config.toml
d_model = 160
n_head = 4
d_mlp = 448
vocab_size = 4096
norm = "rmsnorm"
qk_norm = false
tie_embeddings = true
init = "uniform"
init_std_qkv = 0.0729
init_std_up = 0.0729
optimizer = "adamw"
lr = 0.00188
schedule = "wsd"
decay_fraction = 0.567
decay_shape = "linear"
MLP neurons of a small language model. Each row is named by its layer, matrix (gate and up: input weights) and neuron, and shows model dimensions 16-111. Each number is 500 + 25 x the weight over its row's rms, rounded and kept within 0 to 999. Numbers have three digits each. A neuron's up and down rows have the sign that makes its largest values positive.
After each neuron's rows, "fires in" lists the words (lower case) most often at its 100 highest values on Wikipedia text that the model never trained on; "fires on" lists the tokens most often at its 100 highest values on Wikipedia text that the model never trained on.

L3.gate334:489489517525501523519487491494498483527525507515495498517454476522489481480484505488510495497490473527522505515515476513440508521480541551521497516494508536495500518527540485545535498499488511531511517452455506535502509487485532487485443508498464477481543526484492515503506528528514480523
L3.up334:504500490489515456450518489532512580514497532489486491486525503482466503562484494453470543457481552509491524470516481496542538500482521459500485542470527461514511468520510496478481508498509519505506473483474483510510552495506543499461491458546510512493528493501504555525506515499532499482
fires in: "on", "able"
fires on: " on", " ab", " ad"

L3.gate434:495491541519504505508522513526519494519470522519478511545473498480489486507476537489542538486492515517481490514505485478473456519520502496505529496510486508491526509513506490516516476519514496544511484464494516573490548545513511474542513469482517535457565524485529473533502585535479522505
L3.up434:453493527503498495472511514501492539502521524504459481445495542514494506507505531478517504506520549514501550486501543454441509499493517486448500522463498541529526500508473495485532501526510555523495473527459519501487545537540501478524539487528537473508492549484542489489492524521485517471
fires in: "by", "with", "for"
fires on: " by", " with", " for", "ed with"

L7.gate445:479467529521535501493509505532508500471507513562459445501502498490504487476505526508554515489524528466498508459534523485513487476511490496526487521477480522485483532495538506522477505525519507479545483424485535511517534451508579461496545487511464518459486514484512493495486546562509472510
L7.up445:451484539509493479502490475511541502451506494536486542511481493498477511474468486492524485468459491500489506533526516513519506541501438460458528545546489510482453528510494501471525464495472516508520468487506499504487479476515509483523498485520514478411509486487470493553443506520535511503
fires in: "in"
fires on: " in", ", in", " over"

L3.gate26:501509476435550488482511480478458522513509523478524503517513525487492510474500557512450504513481512538515528495473539522504471518505469504522478530523471482508509519551525490545486502513495466456527478523464544515479517482486469491528506495528477473493481500558492512492452491490493478459
L3.up26:474495511477507460484509453498504486504540549490528527483535532529472477482495478473463560505493497527523500493496512550484514505467445475543475523533487470485503503535477490512490492565470478457516457493496497507495535452492507463525519499557455493489508504539468498481487493474537500514
fires in: "west", "south", "east", "side", "north", "utah"
fires on: "ah", " south", " west", " east", " north", " side"

L4.gate247:498518490515543533492481492528475478530490512507563528502526539459520492421470487467492506525490551500488517516484537510519485560518466526522493470501486525518488529515471493520472515563516496477490502486505534475525513512474496507479496535495548519495479509521491479531518572496499467499
L4.up247:494505494528480517534527484528507505528497501523501514497483538467528504517475472471493502512508513505487498425473504526540495526514534504499512485512466523487498526531482436502505522530507495471450528491553509518511462555469482482561477516479538536520543488496473487521519491481513496471
fires in: "of", "for", "joint", "many"
fires on: " of", " for", "ont", "oint", "par", "ant"

L7.gate5:487558518527493516488447510510471490501509471540481510544481516478477534495472481519551514528531498475479489508529518486559495510541506509517478528455499541496445492502530529496507504515514486469522513494460530500480518507520513521527502496520520544476468532500500505492463491508494499494
L7.up5:488508508495520461477513502492527439493492488528506502510440467480516493502522480478532478459502481526472511487524542502506541548495469489475499466522510531521524505510526452475528512502502459492518494441516498498477493475512498483526497498483481461459519523473482488506492479523524488460
fires in: "after", "despite", "while", "although", "whilst", "resulting"
fires on: " After", "st", "pite", "though", "ly", "ile"

L4.gate215:523489505480574500509475484537502518503542505530483486494531522497498514499501511516512524522527545477543478516504487485474498502535547496499508507459476504513504483511488493523477492531542524494487487449483500532502497504533483511514504498487505496463536544476495502522508502488497510481
L4.up215:493483488505507485497534515505469504502482507473503523509491522511506506503488498522496469481484526462486475480542487501492540514442520510471541431552474577564504500516492480462483494488497496501465542494484506515476519497499541493471544577525530514510508492474470494477499517549517476479
fires in: "a", "by", "an", "of", "born", "launched"
fires on: " is a", " of", " is an", "ed by", "red", " was born"

L2.gate436:507517547504520495513492508498467520448512461497485503545430478496525430472513506467488516483485545553466490522480497548497488502518486534540501542462468500512489511539509520493459509523501520534540490519452511510504500500443487518507501523536511491507505547480509473475549512505469502501
L2.up436:463502490535524514547531486485555530468516501483514505511483432492504549490491534493467462486513514557514488530473491482461488513515517486479506533460467482485516530470518516484485525532485491453508478500530497489492511466493503461517458484494472536482531538487537533526478534509489534532
fires in: "on", "along", "and", "to", "alongside", "am"
fires on: " on", " am", " along", "\" and", " to ", " to s"

L7.gate250:503472521442514507499500528505502486457506527500481500525507535486502509478523498501504507512509536515492495491520496522482500488495534524520531553479496526510453438501509521494481502491526522520514498469495537506503470443486497547457516501503468457503534522549470475513478487521481488478
L7.up250:522510500561509529518497480448503515484497480464483491508473514537535486497482524473517513464497519508454474501485499478502481496487514510529523467474485492513451501470533506506513452484497460501494464491554514503520473509515518498491444497535468493500492494492449490527537481525453509510
fires in: "are", "also", "now"
fires on: " are", " also", "ated", " now"

L3.gate378:491546476535545483504522493482448454516453485470512496535501526544501470489548499512511504470520522549493454530512483510495507510507494515476498538473526513471504523508537520497476508470539464526528508502495547485513498493492483495519490511493497505512520516507482509483498506493510499475
L3.up378:496481497534506480512472493466495465492520472514456510475462495531525495533488537550523475528514471529468479510490501501502483510527507493478480545480499496506471484513481523496473472537519472463480474481466532517511451503503480496483523507455532476537525492466524528495514487462504534444
fires in: "music", "as", "world", "asian", "asia", "and"
fires on: " As", " Music", " music", " World", "As", "il"

L9.gate154:494502508483524506466542496475509498516512550521462537476514513508493471467507488513443514441542488522552485506546508530478524490514513503499496511525511503498487515462513536528500465514512467479525501498530519518520545474471464506509505505501481494508468483521502527496486537506520452520
L9.up154:497489538467519447498482482514508504532496513526521490467534538488492485502482543505445534468509510529506494513515548519555498502506497489504457507504523492486561508507470520515521517506514477491578471515477479511509519491496510500516472507507479519501498524533489514477461511492529533482
fires in: "south", "west", "north", "east", "southwest", "southampton"
fires on: " South", " North", " West", " south", " north", " East"

L2.gate213:500516481532568535499495494538525496486515522480515467518488512479524487509484522513473535479487508512499473514528478532517481498488481522448530492491474486482502505533503468509520504504494468523517513494485507511498526483455532489498471502548501536460539497473526491488506539501531514519
L2.up213:493465519500506469466482497495512522487474544520466472507488527513516483516499520471497484521550511533494513510508514512494492492487536500482505527481510576461532517508490493475453494547525529461509479448450494532499544452514513508550502503505531496435530499510539520521462492542497487482
fires in: "on"
fires on: " on"

L3.gate101:497518508554567509490496479507565491485468509485493533495467507514478469473524515503487480530538503530481530537502551516499477529492526500520514499537492477471468499472476510538495495480517491498531540503440538495521502521484496429531482473460470528472513521498497524490472518492466527476
L3.up101:497472502516498450462509521463537518504526461522501483491490498498480533487486484493555501493530474490501507491503468462524520459509533472499496512475493501505447534481477490505480524497506492514529503535513526507504473501508489487507519479428546505513506457480532506533476494521517480502
fires in: "as", "asian"
fires on: " as", " As", ", as"

L4.gate407:512493455516492534509548509530457521491488456477453494498521517487461449476489522507484478473498509522494508463496490491503489511511518503492551482566502520441503567475521481480469532500466499513495488486532535536516494482492492504535530517495505519495493490519477512510522538530552496498
L4.up407:554485471480499480520524511520499516514461501462480502484510525470468491505495519492476520507498474536484546501519528516505477528489546493505502527495486502510486464487506505478445516532481500453495563545513522510507475474519470537529501527511518574573491493512489537464507512486502481485
fires in: "the", "with", "to", "as", "in"
fires on: " to", " with", " as", " in", " of the", " the"

L6.gate61:458508499467529504498469485505500483514479497531482504527527528489490532436480514498487507428488544521494497446527509507518440520506454527453523511532447528520501533514496531505461515498519449497529468456498529467525501503498519502526477496529542547478510508498499471547491512523513527468
L6.up61:491511510561475517466522488521471522520522526513484478520540507541512505512493476482503543480516520468495498490462466470512465489538501512500499490515481516502464487491469517531494481524484492481481508488514517543508513512542477517489545570470519524538463491486473451527535495500497529488
fires in: "the", "of", "expert", "interview"
fires on: " inter", " of the", " exper", " one of the", " of", "or of"

L3.gate285:523494504488540516500501509486483536506512493514505472518457498517545487516509528526503507454522508484492532529471496504483478505491492531492494509493467515447503500522519442535482498501513520494518497474524528490504531486455529496497534488504431510530536494506457513540535531554529486566
L3.up285:504441507478484520539493501496515515453477541537460508523506471510504503502487506490528479430509559533514473501498456530452513526492475506521539538478493499483475517508520485507538484487525521518525507487501474504518555516523524500531462533511479496524537540497483517481537516502500535492
fires in: "on", "to"
fires on: " on", " On", "On", " To"

L10.gate361:516546516488493523464527458499495504542495536516490511530479477506463494502503546515456505454528511508518489509515497508517496436485492508533510565510477504463511509527518504497492485506513485490523483515496507500466493476510491476526491510472496533526489497513437503500495549523495515486
L10.up361:485512507485488416505485507523513516477520498529493492512516549505477517519462525517496469508513502498550477482512505516462522482480494524524490525526512469476510471516530564492465470532483521491563494500510490538481465501505516494487497528475519512517506485516467508546501542457514481482
fires in: "west", "km", "south", "east", "north", "headquarters"
fires on: " km", " west", " head", " south", " north", " east"

L3.gate8:506527485501524486525487508507440493474466510508513480492483516496522504445516527511507466470536536493483481537502500479521524520578509523472496518545508516443528521493511519536533472494506504518551499511495544479528469487500476514497512490471519500458495528474496512504493500503525448480
L3.up8:505523478470520533500517446519488462483487488490487480487437495488523536491516521480500520492504504492473490493503530484498508517526531515477515478547532529470522547484536481474485474448498543497496534527492492518494475478499495538557513500515496509461445552485494544485508469518560444474
fires in: "while", "when", "but", "although", "championships", "split"
fires on: " while", "ile", ", while", " but", "though", "l"

L6.gate404:511488529491513521525499484539453546539527478529541522485529510493466470456498518487507492470517485511501476462505504479491488489526473537480513498517494536446499503509478497492500486551551491480508520506466508490482543506492511482512494514525522513505482504565455518508464510545483481477
L6.up404:450484513490514410483492538506502512541491482490497550478505537456489477495455507472472486469505532485483446464488494532510505518542488509507448534500476508506473509521478488500504469502520490507523500475433545503498479507532480465493443471493505516520530526510503525517512525456470518511
fires in: "two", "nine", "south", "west", "some"
fires on: " two", "ine", " south", "outh", " west", " six"

L7.gate2:524471544518515555489522486492517535486500485513483508483496514546497485455500549477536517481489544532518507466569514428483505519537489479468496527443463514492495525513482505496496449527523481509489489485454521503493488541512543513494535520504500479484478546465519476522510526511483478496
L7.up2:490489538519499497437524462505514543455491440519474509508508532503503494511495527479519476467471516493472507480505493478518509536513453466488537532473452528497511504539483474471500443512481510510483486497452513553456493524535529509522517539500523480498468515475514524541492517489456511507
fires in: "by", "for", "with", "to"
fires on: " by", " for", " with", " to"

L3.gate302:520491533509522490523450527477519505530489511501482511499495537477516491485496540475462503492505503494526464504515514492487461509510527511433510514466478502489508521561528486493465521495559477495515521489515492533485495521490550471477472500481497544531530505551504496510447505571483496495
L3.up302:492483508498509488487507484544513454458520507482494481476481503545511496481507467466466506489487496524479538465517477522464475529478515493509481507498439546486519527546474497492471522479504467514497513483473496480524511531510540523473503520497453513510489512505505508522512470531525502515
fires in: "9", "on", "10", "7", "8"
fires on: "9", " on", "10", "7", "8", "11"

L4.gate95:517532446495516496481511499519469539520454507548515500492554489489509496453478495502491516505498505501504539499488467528527460502504506542471525483528500535499505508488473525510450510507496446464517492483488537507540537513483499531512506495514550547543507498513511489459496554553472458494
L4.up95:528494488578492524489501464472478511527452512515518513507508504518487486490484510487492546474453524521509499477470501516517473522502486484471558455502477476498475516501516485495482487446509477483503534495487525484534487515441495523549459494511533528496550485483458496516507484502480510497
fires in: "of", "for", "in", "the", "science"
fires on: " of", " for", " in", "or of", " of the", " Science"

L5.gate439:501506529457497501517487483498508530502496533506530525511519481539513460509520506532529507474483520506537480441511479503506491492561519510513515550505456525509507524517486504533502469514531460431519463457490524543517531493498520510490510513503507444489454500517467516522524476552514499519
L5.up439:507498528493507493503485488494459514521514482523522502489516531507508520510496459515496494494494535513480576451478499506525461525517517474488509511558463501507480543454484493522437453478525508511511464497489486497537511487495457520493519482538520482471569460530471481510465510542530509497
fires in: "of", "in", "the", "at"
fires on: " University of", " in", " member of the", " at", " des", " Henry"